{"n_layer": 10, "d_mlp": 1024, "norm": "rmsnorm", "attn_scale": 0.0884, "init": "trunc", "init_std_up": 0.0123, "lr_head": 0.0108, "schedule": "wsd", "final_lr_fraction": 0.05, "train_tokens": 2158000000}
MLP neurons of a small language model. Each row is named by its layer, matrix (gate and up: input weights) and neuron, and shows model dimensions 384-479. Each number is 128 + 32 x the weight over its row's rms, rounded and kept within 0 to 255. Numbers have three digits each. A neuron's up and down rows have the sign that makes its largest values positive.
After each neuron's rows, "fires on" lists the tokens most often at its 100 highest values on Wikipedia text that the model never trained on. A number after a token or word is its count.

L4.gate971:141210183141125127152134154072137155150069114119121136183099120128138132117152148126169162133146165165182083148128128147156117141134161152139130140148161070114102119124114141141135134121114122128092131117213138144161151156090077097075112141111103167123113106157140104162136152157133125184
L4.up971:157140188116117079155161168117100140167096134160191170203106111086120130086199156070146187151166120139089113127112119118149140141167120181126165132129144015166123126095069115058194137165097091164077153060161094161174076113101151172086171108122108182191162135140081127131123154105110151156
fires on: " |" 50, " " 38, "3" 7

L4.gate280:148060151155124088129111154122179118169154100103200142118119111186141154170196176119186114061132072158143185098160050190075063129141066090146118110170150137153129159122103151177167123130132114135128083154140144109139062139113157144100094143110106128101148100138114121143164045139068159080
L4.up280:071081095116184125085084143139193128141080140104151165080121135099179158121157167118121080142105112192114124142092185108144159135145084114098099146100134122182126182129169137145061099124104117105138123111136074138104102094119125169123052158147093058121097185152107176122161147045148123093
fires on: " as" 20, " by" 11, " but" 7, " species" 6, " with" 6, "-c" 4

L3.gate500:126123092108120101096146118092108170163067115127127156093158084112107169125156136167164149143101186140128132059139156097159133119081079088113165191156135132158157140139128126157106177120127076160143123134145141127101090085115156114083112136139185158148082140112167059154140117147236100172
L3.up500:107160118130154175160128113131105120115139078073157157117115111108084086200149116083131139153107108164106142158142146134122095080166113088129130135162096099168193118128176115136146137125120151151154147114133093146154139088103072158127119140035139151140127147111086137126115099167056112140
fires on: "D" 27, " |" 9, " career" 8, "R" 6, " running" 5, "t" 5

L4.gate302:084125140158087127142129073167146151126152136126137077125132125112214049102124100105142106154171103116054085141124140141091087135101122130079147147148065089088036120157146144104110108112133050097154175149146121121163150117135118118111067090139147127116179113120169176137131083088130143147
L4.up302:138137157079102127063141090172155107137133158174095129112078121101129162103168178074147158100092103082117107134221109179083159193094134148148085117109137116103135169079124077105125162159042137128109133110101182152150166200150059120153107114114154049133142157120122089133097105154097151121
fires on: "os" 31, "hem" 7, "ac" 5, "ipl" 4, "ce" 4

L2.gate744:080139157181157089157099122166133163126076173126120113147195102167121182061093137081091105178140116103154144122151056135142104106085195115112143132117106095161151112146165154136152090105122143083137152108112153111165116117121158154108116130144154164139157060161148131129137160152089121122
L2.up744:131161156092141135160147158188103157127140120163147162165158093151136166128113066146109125130073176120105127149162069127109119131099145123107182128136074195169112064136125156145153076166076100120135145121205136125140126125163174179147111137098103144140162105103125128101132176086075163134
fires on: " could" 16, " did" 13, " may" 12, " can" 11, " do" 10, " does" 10

L4.gate629:063103174159151057161190113107130109175104139098167146177142123104159161141144101114132133199136099096184126111193113118155116121128140199181150170117132134121113157108123153109106122133118168108119159113157119066150099108089171095086175086147120097150137094129104056142170130129199086071
L4.up629:054153108122163132154154106158103113110136146176191164072190135108093129135120097117154139102131117164119172154108109153175152143150081135204119073139125103135090100063072103168100157121132089092144152142116204115133128071117171177149182137104157173095079101163093145122116137083105124133
fires on: "9" 25, "1" 18, " family" 5, " life" 5, "2" 5, " his" 4

L2.gate368:125128098127159082172107164089153150163133171131112151090144109101147140060089100171121144099156116147130053096065135050112067153119116155156091093137165159094126139109120125083093102084132101114121129108090173145127113108197143112111101129162150106158115134128102144111137117135118144093
L2.up368:094139109103124169135116117179116131128145142178101092161178189183106123105118144135130195180144178159086118140044160170085153151111074101051098107115143157178133092164105109139175127177147113138128165161122095093119153150182126166134093187118158138150102132142125105130101145103148099147
fires on: " /" 41, " Category" 7, "our" 5, "ure" 5, " in" 5

L4.gate622:177109104127139107091121222168091179139120117102113127162152092145162122144121182129120149097119110150109147116112152098132141132148133168127161140110125081195130124099167111087144198162136092083132135087113126168192108144160116119094066150100103133193132095062070108128201128128124136134
L4.up622:122128108110146095095070128132147123137088074181126146078170152095144106110108134207173140166071142113121126095152068126185087161145114193150156145144088149104091113138103106195112127101158136132165150095146123086119110139151161170137163185104139149070085125096171161100150112106145150050
fires on: "," 20, " following" 19, " over" 10, "{" 5, " later" 4, " play" 4

L4.gate972:121104158157090129083107008098168124166074132110059205135151154146124120109129092125108146069137107121139147143167120159065134145087142157188096130187112083063137117101142103085129134098060147121136090123174143136096156088102169088083155176100133148146137068179167172124173170092113129120
L4.up972:165099200131135121104122137143114135136145105116124150202137198157129089079131125160136104205167101126178157138202089144071097172138107156152151162179121121121110083150059181117166099159134151208124054137090152122144145091104119147136208101111151122064142201139110095154082117127205113142
fires on: "9" 27, "em" 11, "air" 5, "umb" 4, "el" 4, "u" 4

L2.gate412:112156091109139120174131091094110112139066081121181106154048097092130102094069187161085071160111056123152111140093203118131148150111117167209100092071133113102097107109125190093106155111106090156143083114143154132144114081151152083120071182127100107114185119096151146103111185150191137116
L2.up412:166092139087076181107114118115169144129134161106120139147134064102140155138131113117135096144107135084130084116125149183173093160166168138100145139131195157107129119137127119140115172097124113175109167186127114110117043076092126170140087069137126144118115144077165115109124157197148187153
fires on: " " 25, "er" 9, "a" 7, "el" 6, "ry" 6, "oc" 4

L2.gate366:151134058158175071180156176109121108155088118173135117130111179072206135132149156192138182104123119108131114105132086177148082103123142179100200135119156116111169178155131143146153100118148157112137140094154083115058151131136063112106126162102101124120120134112124111182162149092168159191
L2.up366:172134129107110137113138151173192145108151084119150160105163128162180141082113102185133136096098138107141158080101116196169137102141182073136126068126100133174147165129132093198141155156142156100138138187188160071087154152088109135143107120142115122124151062140181176138114117116157142168
fires on: "o" 15, "," 15, " City" 13, " State" 8, " Island" 6

L2.gate44:086118135141200124140089123139151130130123136143163143158173116179142150169175119083145158151057171162135140153157152116138097117117126108113129057185092120072122139100117162150177123119093134130115120081131104126148190096168102151128137190162070119094156095131156105151138129065111086103
L2.up44:126113134117126150144108108148121075117155147098150103145113143161134155203164134104123142149074123100111160147111126089126104133117121066125147031172140071050108136093150128129120104068097161138163116098147094156112170078132087121176098134098124093111160092083130107164093135137121116153
fires on: "on" 18, "age" 17, "ade" 12, " Authority" 7, "ages" 5

L3.gate566:160154109145143094123197132115182116123127112083153119104131068119123095115215127104126151167160102147130181149157097134145135136099116116131115129115113152103075067183142097154107140081207119123152071119126102144105124179122180123119086144090097099148143133122115121103139114166145064102
L3.up566:158151129181107103152110088046122095145131163180141174152111097109152118149097082157121119117089156201124183128125138088124149140136082156103109159162194199121136096080149077103113163171144087125105224102147111144158131097125108129114119140134093102215121187132129123149121157124133093172
fires on: " |" 43, "S" 5, "|---|---|---|---|---|\n" 5

L3.gate258:130115116089080063091150169162157135152110081167099197090101109121094131158144128092158105097139137151152139169154033126121140207090131175094169134138153150109154114124124151148128117198178108121090069112149166162151117172126091126093090179133090160129148107093151118102110186222118155125
L3.up258:183113162161155127179064171118083164125178134134115072125108201147124104077124169074103123121105087171098106109087124166136123103113189173097074118116158123171111130121107117093131121178139206139138141154094122137107154092157104097119117135128111121134119172065118128115108149090122134109
fires on: "s" 26, "p" 14, "ing" 13, "m" 8, "b" 5, "n" 5

L2.gate342:134106139140184108102148102101148177130155061151100097175173136104113094131178127147156085117089104164102119128134150144119079151170151089157112153142112132080052160085082091127094195127179101104159121173169120096114112153130097137130039140149129145137132173087146086125147125117133112152
L2.up342:114153134150115109118211135144120127135127117139081177136070110157062092068110120089108170142058076111127135113174122130093051150090141126172117147161181189121161080149168107175142183154103055093092102127136128170167125114083108111121104204131142106136126094041105109120124193101088092140
fires on: " " 27, "M" 15, "-A" 7, "A" 4

L3.gate954:198105140110118142122141100199181139155112166106154114134095173107162101136149119140128135149175077131161133179136136157138097093144145153146140116212158147143105174132142152147094132093127133105134085121054115090155129134146129099110131155125081128094100092098193085080169132106162124189
L3.up954:124144171115181124136124166120173085117157125125162193128117141136133200126167123138141098131127128096125122164148132159177134140095098058127144087148154167166223085138095116108166118114123115140106162127085136035152180126155086133123129185167053114118192127129123099164155136148143134177
fires on: " " 33, "ang" 5, "el" 5, "U" 5, " California" 4

L2.gate192:118132195126170071148063169082119140144050136092162161135082108135153164121143170109052092102152103221082172074166154045152099141125174109134094150105087149092183125146116158103167133114143179120131076141102107156115102109114143135077102143163147104122158097162134161187157108102087116126
L2.up192:155079133148128154101191117132187095129153134094068202135197132061124132162077130080120136108183149144141085171107098167134126058124153180171124147191073107050132124131112141139138146165092076106095113154114134151145136046104104125122100151189145124118116174139091145122096152130145123050
fires on: " K" 28, "ai" 10, "am" 6, " Ch" 5, " Ki" 4, " Pan" 4

L3.gate996:157129142127184097155081153118141140175054079072138188134175132135128120104126120135134110105140072104076117132161125089083119126090236087113133076117116067184104166156120163044199138100133152144210045094204127058124145139159154111110151144192062129093132121174130113156127170120147132073
L3.up996:165104096165137111127081125171081105143098131098113121176169081141116115147143098082112143193145105116124101137147068139061046135078145095088156135160117081195150179149048199085111159115093135126136126097114161066111139119099199134116134136156159109097131124113183079180150073114129103114
fires on: " that" 63, " \"" 27

L4.gate627:153117182127154084106095139134189143139126153135112187108158090160118127151116075215117131168117144148067157170151137079134081192100129160129098148206164129152127102086099127090128101167110135144090159133125129145172134167118171133119106087126106057147160070139131104154112127122153117104
L4.up627:100160096130098124087102145139114152137085109107130160103088147094133219114142065166128135103098183130088139097141094147117156150134070153141114148113151127078138057098124078205106144148108150104102168155159134118151091097160093093115121177154210138153109117161136200098131140209171123149
fires on: " |" 41, "red" 5, "-D" 4

L4.gate531:130110150121139090058053126181134144174095062172103090141164100140165102077112187110175112137087130141132126133117108086065216153122168131090119095154087157088106153149102129096199138114082163120157128132157134123088132115145150207099175143150130110078148142107144129143172108022166191134
L4.up531:160109103121145133100138159150138110105157141121174087141132158178078149118155172109186051101072154116172118191141141110125105111110152105177152133160137120112184162144193181147118194144085146148137100131137165108092108088124129178110103191106107152067142157154131129120144096091160169103
fires on: "," 32, " (" 15, " \"" 11, "\"" 10, "(" 8, "\"," 5

L4.gate490:165077192128180056144132075160115094147120076123157069140104143120153141124152110136133138147149128078155129105150125153109049118079162138153125094080123095155168139203110174111126139115137151118093146032150114110137080106137116144099139193117123141140177080155144128148150119158161109147
L4.up490:160104180141224044100142120153117160169095106075181079120129088119108151117194097127168149128144097141134105166157119151124072091071160137143164106056140049106167127204173193092130181060185156120100124072094098122154101113113146159124105144089093128166112071120157143144132112161167105126
fires on: "." 44, "\n\n" 11, ")" 7, ")," 6, " " 6

L3.gate228:193154127126200092145151134083131115155079153195123103100117124100099068120129147158120197073096110155097122103128113069148140126118186160070122154162171124110133158123071078159165172132097162138121134090100204119142079110197129145121154108160106090169111116143127111163133136121189116104
L3.up228:146106072127157095106161167120099138121157158140218115154179160134108178040126144100129111177141098148122099125116153123115097103133000178121149118129155137162094123143114102089140178110114112100177111085118144098105156092128037106143109103147078088098163148108141081127099090145098120111
fires on: " –" 40, " /" 8, " to" 8, "ree" 7, ")" 6

L4.gate923:143100115090112142129124078166123115158110111080098091136161111162160155094171097129140119167115157150098084126131131148104052113122178178132133198180110052173116098104085081072115166101122123099145148097113094193133129052150114098077097133117103110111120076091158093112155165096136151113
L4.up923:153125092105069125133088171155099131149116144104148084077076148142143173133106103104141118166108142146081102094126167103182084187127165142120135189131115111140167134087197076137101148107138138087153132133044104159155153104184080115103095169201109121124127100120193129107144120152151163180
fires on: "2" 19, "7" 11, "6" 8, "," 8, "bar" 7, ")" 7

L4.gate316:191137129129118108085137120103172114151153188146150116117208098179152158174163113150134091064166119159147159171162146110128111159156162145160139167159135104118136175122105131066148162057157115161150137118050153142121127114119133159091080188184122100211130127101089149178132145160097135118
L4.up316:109081120148133133152195128101119149125158153211162175155128124141126100197181123128123046081132139150122107138155152116064095134171147095119139147177126090099092194129149134114148145145129118086118149140138119172080150149169110086090142047122138129130158130138127101085199139159116166147
fires on: "-" 47, "3" 10, "0" 9, "1" 7, "5" 6

L4.gate143:169125083131104131128114116089121094152121123173121137090180115085210173106156104160101123152074158118181172134152120110168106128072133111190143135086118084184205179097107140145154196106111105152157126116151160167129123099139147124080115127161150150180148158081126186170141121112150113125
L4.up143:054148157113123098129133108107096148112088099133096133085138076136176097122148115161112095128110090170148162163103138138105127171105111120129109056088075113140123129116081145142113164087059126114101139132182135140048198115065096120141153093102118115127171135049138163132117130099156083177
fires on: "." 92

L2.gate835:155094134148161160096160138134153172140132115116111152106129154075077119069168119074170113126135122128112156068115127138132103111049144162129118172181131176151136102101100105135158125106154188113112081100121136114129122087107094157131161073082118124123184082093123105202121131106158138142
L2.up835:152104175128136126130132109107139132157112103117124149137139145144127170102101141144164108126164099083136105139129083165172130131118110186160166114111082140115064170126149051106100123091146119129154116149174165123097104182092128179111116097163144125086121118116156119145143132140101102152
fires on: " de" 25, "ne" 11, "u" 7, "ane" 5, "od" 4, "au" 4

L4.gate236:154116124156170080147140136131097130167081139143157129143131122138144139036165116036143126114099071125184141178136184138147174162133153112087121165090112164108105111121112118131091107112153095091156120130163128152147153116141127133121135149139152143145114065143138078160173141136127115132
L4.up236:101126154132151116116138091141072114141156111128135129114166136094047059052149094113083135121118107128112123081165096123123149190146073151126141146091150058147079133108101089138093114132048153086101174110175084127116116148145156106110164126200104105153113097133175133096147053129076147132
fires on: " " 24, "y" 21, "j" 7, "k" 5, " —" 4, "," 4

L2.gate150:127102119139170059176089089193144152129087049113129115142098111150172147132094113193069129140182055101163163149139127106139159043150106146096097085127117122088136132117098141114111141071110162177112129115102132151182127063138107123112145135111138080145104129160167165099133171106119170108
L2.up150:164115149146138150171155156094092076128151154099114056161149110092144104141173138120172090118140166177085099169179126145093156042101110139131136188147170219155085094162112156136067119156174128075122164144153099135095097112112099093135124139122160140130162107109147075116097168155072123157
fires on: "am" 15, "ash" 12, "an" 8, "ic" 6, "as" 6, "o" 5

L3.gate711:175173179109139071151091166120136112123127115108130135106158137094156094167117145069122118096121061115154164109092132121110116151095103164044103127156178135192105093128120080133068163076123179115147145095102081118179148114133101180117079078101100083156159152170156086147114119130152170074
L3.up711:143140046119175106107113116128083106126142093197120058109144101160164113139130155101101081155111122113106189166132169163171140123145172121098063171107108126124123139116122124136128194142150166151093122130144142069181123130134147124116136163081061094200113164180044160154152117122138138090
fires on: "S" 18, "I" 16, "R" 14, "s" 13, "L" 7

L4.gate415:150178077118083156087132145095182112158132144153130124087087147121130066087131151112168095109154056113190113088149090036121118116095129133141141143139145060124096159133169181108153089047089086104090128124115110097071128146145128150129146133111172125079131107135102128146102140167123118089
L4.up415:116143119112103139143092198137137103113167155071167194185173123110147110137182123127098166156147157134119117155071124111105069046131062109126117062140155094137187139121115140099126161132184088172139098081136131094122120069110102117153122107139132142170127161100121134095132137077081141144
fires on: " |" 47, " hold" 8, " running" 5, " in" 5, " for" 5

L4.gate235:143088101183135129161103119164225090137094104147074209079159152140132120167133104146139061141063095137143036192181135077035125111104141107143119099094161149127092174166110176157126094088155118128123143079095118182129077110067094140133143211165157215139135187105133057143121158178058165135
L4.up235:158092076081130107129141063124148131131092118109132144125163113111186119124148125119141090157083075143136161201138106078112139087131195110102085086134090164136079151132113144146169088098085183095116098093104104142151114128127162116133115110108099117170171097190112139127158200155130136142
fires on: " to" 22, " |" 17, " in" 15, " by" 9, " BBC" 4, "o" 4

L3.gate431:118119118120114139165087113125122153130155130139092154077139120112155136102148086167192098202117175116107138140100144075105111086112152138118156112099135138154133171134029163181083147153139172111079138093156173096148084134151093112093123104134115116127138121107109075166155172095147119082
L3.up431:157120115117147103116111046140104079104142140121102171083125105109147160107107122154135101147125117121090134126149151136094095084140157152103188088076105137181175116098024137151117097109092151090107178132177101083154127132195098157183163135155079126163166153146085088112123162118111159115
fires on: " have" 13, " out" 11, "ul" 10, "o" 8, "ol" 5, "ys" 4

L2.gate392:133130142165171110108130116110167195148112085099133046119119107088179134154164132109145152073146094152086145092117117120114133159065123091207091131134136119133101168134094125075136136139154078093080076118160132170116087149134153175107107111177088118077130159106145090113140172130097114116
L2.up392:163096180133123147126123116148135115133140123046146153109043168094134151115134122130131122127135123133117022186170178157157145093122160154187135096107141141165067153082132119144111161161142127124175132104160134162108133144174138155119137157120128113136111118146126080118123108113186120153
fires on: " by" 94

L3.gate512:161143093118194044156139085106113151154101080074137110079144082114128158135203117067149172144139136123060193114185148139128077170129148109105137147189195120175125106144164114136133158109140164184159110153143129114061077133132146149094119129136091119157114100116168102174134062115168116152
L3.up512:120134120137033088156139119105085165133131091129125134045096131148147198179152167116176112089062135106086183125117116150176150152119130105171127103121090146117155146120124132092143134170125072044078108177162115160109148164131175054128102091167204180133114137129090125097090115152183091150
fires on: " de" 26, " C" 12, " A" 8, " y" 5

L2.gate814:154136119113145086180121191147150110102110148112136141101109118104138130141127154121129132119112171151156135135133083056112059134095161148188164137115149130172108123113108091113159138157123159157149146076095139163181076064186125124087084159118068154126175116121143116136202115103113073143
L2.up814:142091113085092111163084154122161085135103180097166142058178095127113163116148181130142120148136088139137151139158112127072089132094139164127131129135109139149098059101102115109108110126167149157117128066135142097149126120155120193149124134160084113150128147089155107139127178147188120141
fires on: "." 36, " for" 21, " to" 16, " in" 8, "2" 5, "3" 4

L3.gate152:126142093140127120036158077131153167163080167064130171086123095064132156161098114150101113132101126133141093108127149116117126114086111211109164160101155137129108155127062070105099170151107102179117143106122116138135099058144134138086117116134187132144044061045120148104151130147168120166
L3.up152:070133121173103164136129129187089148131139127151165125121097115146112181088141079135174136125090125124140126129087122131139116166024153104132192176101116161124180118129118190121140165118105148111129149048155141143110096118115111166146108168137115155149137119159077141099142133156124134168
fires on: " he" 16, "an" 9, "he" 9, " He" 6, " band" 6, "ill" 5

L2.gate269:149109120148145167124135101086174138158128107130174104037114110126140187093131108114187110157104058102175116116147126096071162136089123095125142151137124113113143121109171100109111095126190182137139167149138108132116137199103170153101144122113108062172122127135119078140137041115115082110
L2.up269:139112098146114133132147150078145116123147173141087099123147109105108146064098145102168169183109133146129069065102043148086159165130092129100146187107128142127148118135066062115115132131194132143164129125128119138134139150050126123152151120136130098141125115122079110074129080151118151102
fires on: "ent" 13, " on" 12, "ay" 9, " by" 7, "ind" 5, "ish" 5

L4.gate515:166114126091164101143097150130184107169090044079146151098223116117133137133148171136122175096095095078117092103145114130139111199087140097082100124090160104162096130087096134083101113107093210059196104124189116117110196087118119161064096107133135087168200048137182108137195144141187132113
L4.up515:089124087119161129154131080175139127133116049120119142118168136096093099144092113111103140107069077108127078147099072193112135158123154049160101098131114133177134079075141142128162122071085126103159110132202109139132123114105177121128128160152105143137162057084151118137097145075165103142
fires on: "1" 35, "." 33, ":" 16, " " 5

L4.gate78:147156145154159038121102140107127137154122158056141157104121120149177116163135164150121159107122134104158104106204054063073127166082155146158138040089095126160106132079068118104180143105131103065193114084151127125152176148097097098103043172160160115128158126145148082118140146119136133141
L4.up78:138101147089124140091123120077157139131129120099074211103104136111154055153112098200092080125155139138159117159066157126105133152176095152101106137145090162148127148075144082166088193115125133138162154127137165037153145149100139078101137127175148133103154100146129120118192135170194136151
fires on: "1" 31, "V" 10, "0" 7, "h" 6, "6" 5, "8" 4

L3.gate421:140087119113114117116124157120094170173118102127129166131163154138163098129147229143191138145140139194163178111113125139069136112136154085147104096081117096089099159127138124082058065094157123074119112147111109132110127101111109129115094123166113096080139100135129103114127138106126111100
L3.up421:157122086100101143140135141078141056139133177126130091091120156172064130184134141183106121117133117091119124100155162141071130152136090133146105119087144078138094163076130063183087115171139137118155137124067176112131161142196099135129165088148162174187108130172067137098155155116145160129
fires on: " of" 34, " number" 12, " total" 5, " few" 4

L4.gate1019:171128146121140128139077140192193163168046119106175174140115117139189110117096100106145141132161141140113139139094124048115170140112098118131196155135146109124117107136064170114127126152113190134123113051168122175093128126130124094093145103079162096150139055146152062117125174134114047126
L4.up1019:161153127205141121129135128090134135139113131136106096115137186126085102060105143131113137125144092208173188133118135077104111126108142142159147089083120080159150129152078132080128222117124114150156128104159105134095120114098146150093133166133152041137127127123060176160100133189184152142
fires on: "." 56, " and" 5, " \"" 5, "he" 4, "in" 4

L4.gate756:154061211108191102108121094115134192146127083095088134110191111157119175168141134053133132142136154125093146115125139111155088134122144114126099124122145091109115090114109192130141130139167152124141060144129144069088125119073126102108143084108145127107145076075182096139138069137133107059
L4.up756:083097148092113174158149038167125078118095120155096139095082101150165138069118132111174113122068097090122180135114140141147145160089183098170126095113126073086181146132139116158147116109096112129158120149151146053183187132122144181151103071111122136079132156095158138117123108088177170173
fires on: "," 60, "on" 6

L4.gate835:105113127112128132116136123084126109162071124119145166100122153110108126134120132160214118149131153112086113116169159175080113072168130177138166088154149138187129136090106102123121126148121176076139083095127112068108182093124164118110143119156192089093112147121159084096140124093144120133
L4.up835:114123115192120114200168217207075117113186111114076128144092188178141140127132106116151138154137127118139106111107179115155117086157107159118131140123092103071138103087113150137152143126205074087139141119167147138105141096166059109086119116193142172144145144159146071130137139161118164118
fires on: " " 83, "1" 10

L4.gate580:122095195110173057103116058143116123142101096119134090107130190141166112127047146143117100147160122149146130173143071113124142140119135077145113138051149154139098099188090153132094138110160140098112125147103124098128179142201132154115124185142128065111144115118167082133129070161076131074
L4.up580:109130102134064111106101156100133110129124132166135140126143105176172123084196091165080152082130160137124170122156131180192123216112119168132121165170112139138152071095188069097075138158106119102042128131113160116154144105166153132130091090168126107152116148064121147127138105106076175112
fires on: "\"" 38, "'" 9, " °" 6, " UTC" 6, "//" 5

L2.gate983:201113073134161106112190128123109102135134154062146105109140059132085162144119131162089087107092172103131086082167093048119113173038118189122162188150060156200144130201127148093080124149121134134162092142120139138121111108117146107088177080149132141201134128080126200060119122116148037073
L2.up983:104144122117101146147146124132126117135108181087133116122124205058118146051102159129164119140161132098124165101129116132123162174118125156163148204109154144161156089128126136181131131143105112125143084137167111185167122167150141121118158081150114130166200149188171133084147085143169103098
fires on: "e" 13, " in" 13, "l" 10, " At" 6, " O" 5, " In" 4

L2.gate329:181187067182142071119146121129170107160126140072150142107131081117150150149210141164138154083087099070133124118145136111165100128123135146151140108146107095110138131095127096094177139134106138144141056065110130149131093167113192095088114151114149081190122180130144133184157150122137132130
L2.up329:120157118149170080106159101112148106134168116121102155118150091080112158091124080169129127164140126111188118077124102101158154133178174121184178131185117134089125111129123099148156150137128129129160204096100171144115104213092163071092153170125144106160146078118119168177154115098147164110
fires on: "1" 37, " such" 14, "8" 7, " Television" 5, " English" 4

L2.gate13:138093129142137104193136133131113160156107099082123121149165041120175164109101169120112135141124089110130165187156127121167121110087137174112197127160089131173159082139128122066156137091130149148196160108172117177160156131181144112116104202153094118202112091087152113160171168067144129095
L2.up13:152130166166135073121128120153113107122129128096111158152124103134091126171125163129129130149140120158102132159137090154132196119122073160151179083135147112122137096160088137114120094113092145122106153100113139155226160146186138109129096141163049055125162153175101137107126140168179123107
fires on: " and" 13, " on" 11, "at" 9, "o" 7, "re" 6, " off" 5

L4.gate290:119060155123099115095112218175105158148085137158135142179139079090108093128120126122204160128096160201142150107143084114078149103131076163137167057136145106120083190153119102141138142159133086099144088120122095174116097134171120134130138096160152110141130110065146098144113171069124092105
L4.up290:142151119124114145104094199153137172137169097144167135192142162123126090087167059098136138090145094141098097082119091178137088205132064134125119160100121091140112133130109183071104064194081154133158087130136147159138112188141209133123089115131119114085147149139149051173119045148134097154
fires on: " of" 26, " won" 13, "ath" 5, " reached" 4, "ru" 4

L4.gate814:155124081172135112093052126086078111141085067115114136139085135157128199163111116157141153152121101138224130090112136128136097100153140142109102118095107127141100112154140130103180114104127146194193138092117083124126069125111116151137094163146133095110133150132135130090158111151132150119
L4.up814:117118139112148099148172142062123081153067117103131068155125140188148130149137120134099123190080137089146087117140086161141158129158147110048134057091080090114122155221089141103081099110052133113104153114187096146148144080157101043104173075167145100054151102142124115079157115137132134131
fires on: "." 31, ".S" 14, " Co" 5, "f" 4

L4.gate1018:179106156093236047133146144120143126166124089112165158124134127124192155148145115065150100158149134141154157108152120088108097078078162139104146159118192147083114118165073079088118064109123110072119094082080125121144124097104101104105097172200154104149165131083195147114155085176196174087
L4.up1018:184144160111129021150127067148132130148137119104185164120080177083155163131096087118099138167108132130148154133149094120127099100078182174142101134173137137127167132119103090096107141168154140088135118171108157126182162120152095120117133142177159087140166154089126097124122108130169101085
fires on: ":" 48, " |" 22, " is" 10

L3.gate842:143101092078116077141164126122174147159137142165145128140170150140109083059111139167145148151093172142179152145125031152116111088088170150179170137178175128111143128149034039122151120072162139192093112197073141113146092163148120142111143153133184178169138123099111211066116100075092111140
L3.up842:114150183083070117124140117115127104120097145140057134128139125100152093134141170094156152141166067143110096076124151161136132109133138129150121107140201121117095138112107159153090195159094120103122206169090090101108116160190122133127044173100122139099099141065157115119147137113063165159
fires on: " " 47, " number" 10, "ic" 4

L4.gate796:132158126194152112167147106144128109150168107101133105068114073124166110089104094086103160200188112192101149183157113097094151115146128125172127127114172144053091165154131148148113136136128111144103087147148067150121130141087099175105133179127139095176123129128167105170079066147139141154
L4.up796:086125155078136118170115147149116102142114076099138149124107097150188192128125142088115127186161190069095129108097128094116097154114137115099184166155127113130110143187134093114114159136140130135127136126148133075204114135145126127101071133127073112137116110166172033117140137174136008118
fires on: ":" 23, "0" 17, " •" 11, " (" 4, " had" 4

L4.gate903:131085147155161075166119130108123148168108098073130065094129140138128150100163140134128153088125098120132182143164099171136050148137177113143135159115147071142124153130131166089143165075111154143071147081127118067142106116133082144099133138109114139120103104134156125153177106158172125130
L4.up903:116060152120179058150133158110115148158086167075165058140095113180121148078162134210151132147130098132117114144162151164151103144067175144142132116097154088103154149164160166093147142076140116108122181046107144103182106121117115098106084110134076160163101077089179142147139077111193104098
fires on: "." 57, "," 7, ";" 4

L2.gate807:093092145096121120113162120151118184138194152116176136144137134191131092177085162115156162140174153119101159100183112093063151135137091106157162057165094190137140156199136133103117103118091141064119108072187100154136116135129129135175121106059185201176179176066149141139106129055075144041
L2.up807:164149110113135156105152124182186173130121067151123062107089166137132107131145168140131143156137134126108087127172133105136098160105168114132159140128134140172151105097170133124131102182102133175100137190174137135099150140107167101110223138084154149108102143058120107229175134071161105163
fires on: "u" 26, "it" 12, "ull" 4, "lu" 4, "e" 4, "er" 4

L4.gate131:112114124122148144107141122157126100153146139171063164080164119163095159135081147110123139123164123149148169135107067141056127187106147150150138154125146161109157145147091168137155189095107149120140151145126144139144089133071146094079102070138142178172194183048165130109126133140141108135
L4.up131:176078099141102152136178175103155160131102168122135129136211089106133125124177113221084093118145103142119102168159100085127129144152195117132118106132145148105100208125110117105138163080134111095148137152106175098144117107090109181159113155110147119168095079179104157156158152161136049117
fires on: "u" 27, "o" 10, "e" 5, " de" 4, "au" 4, "'" 4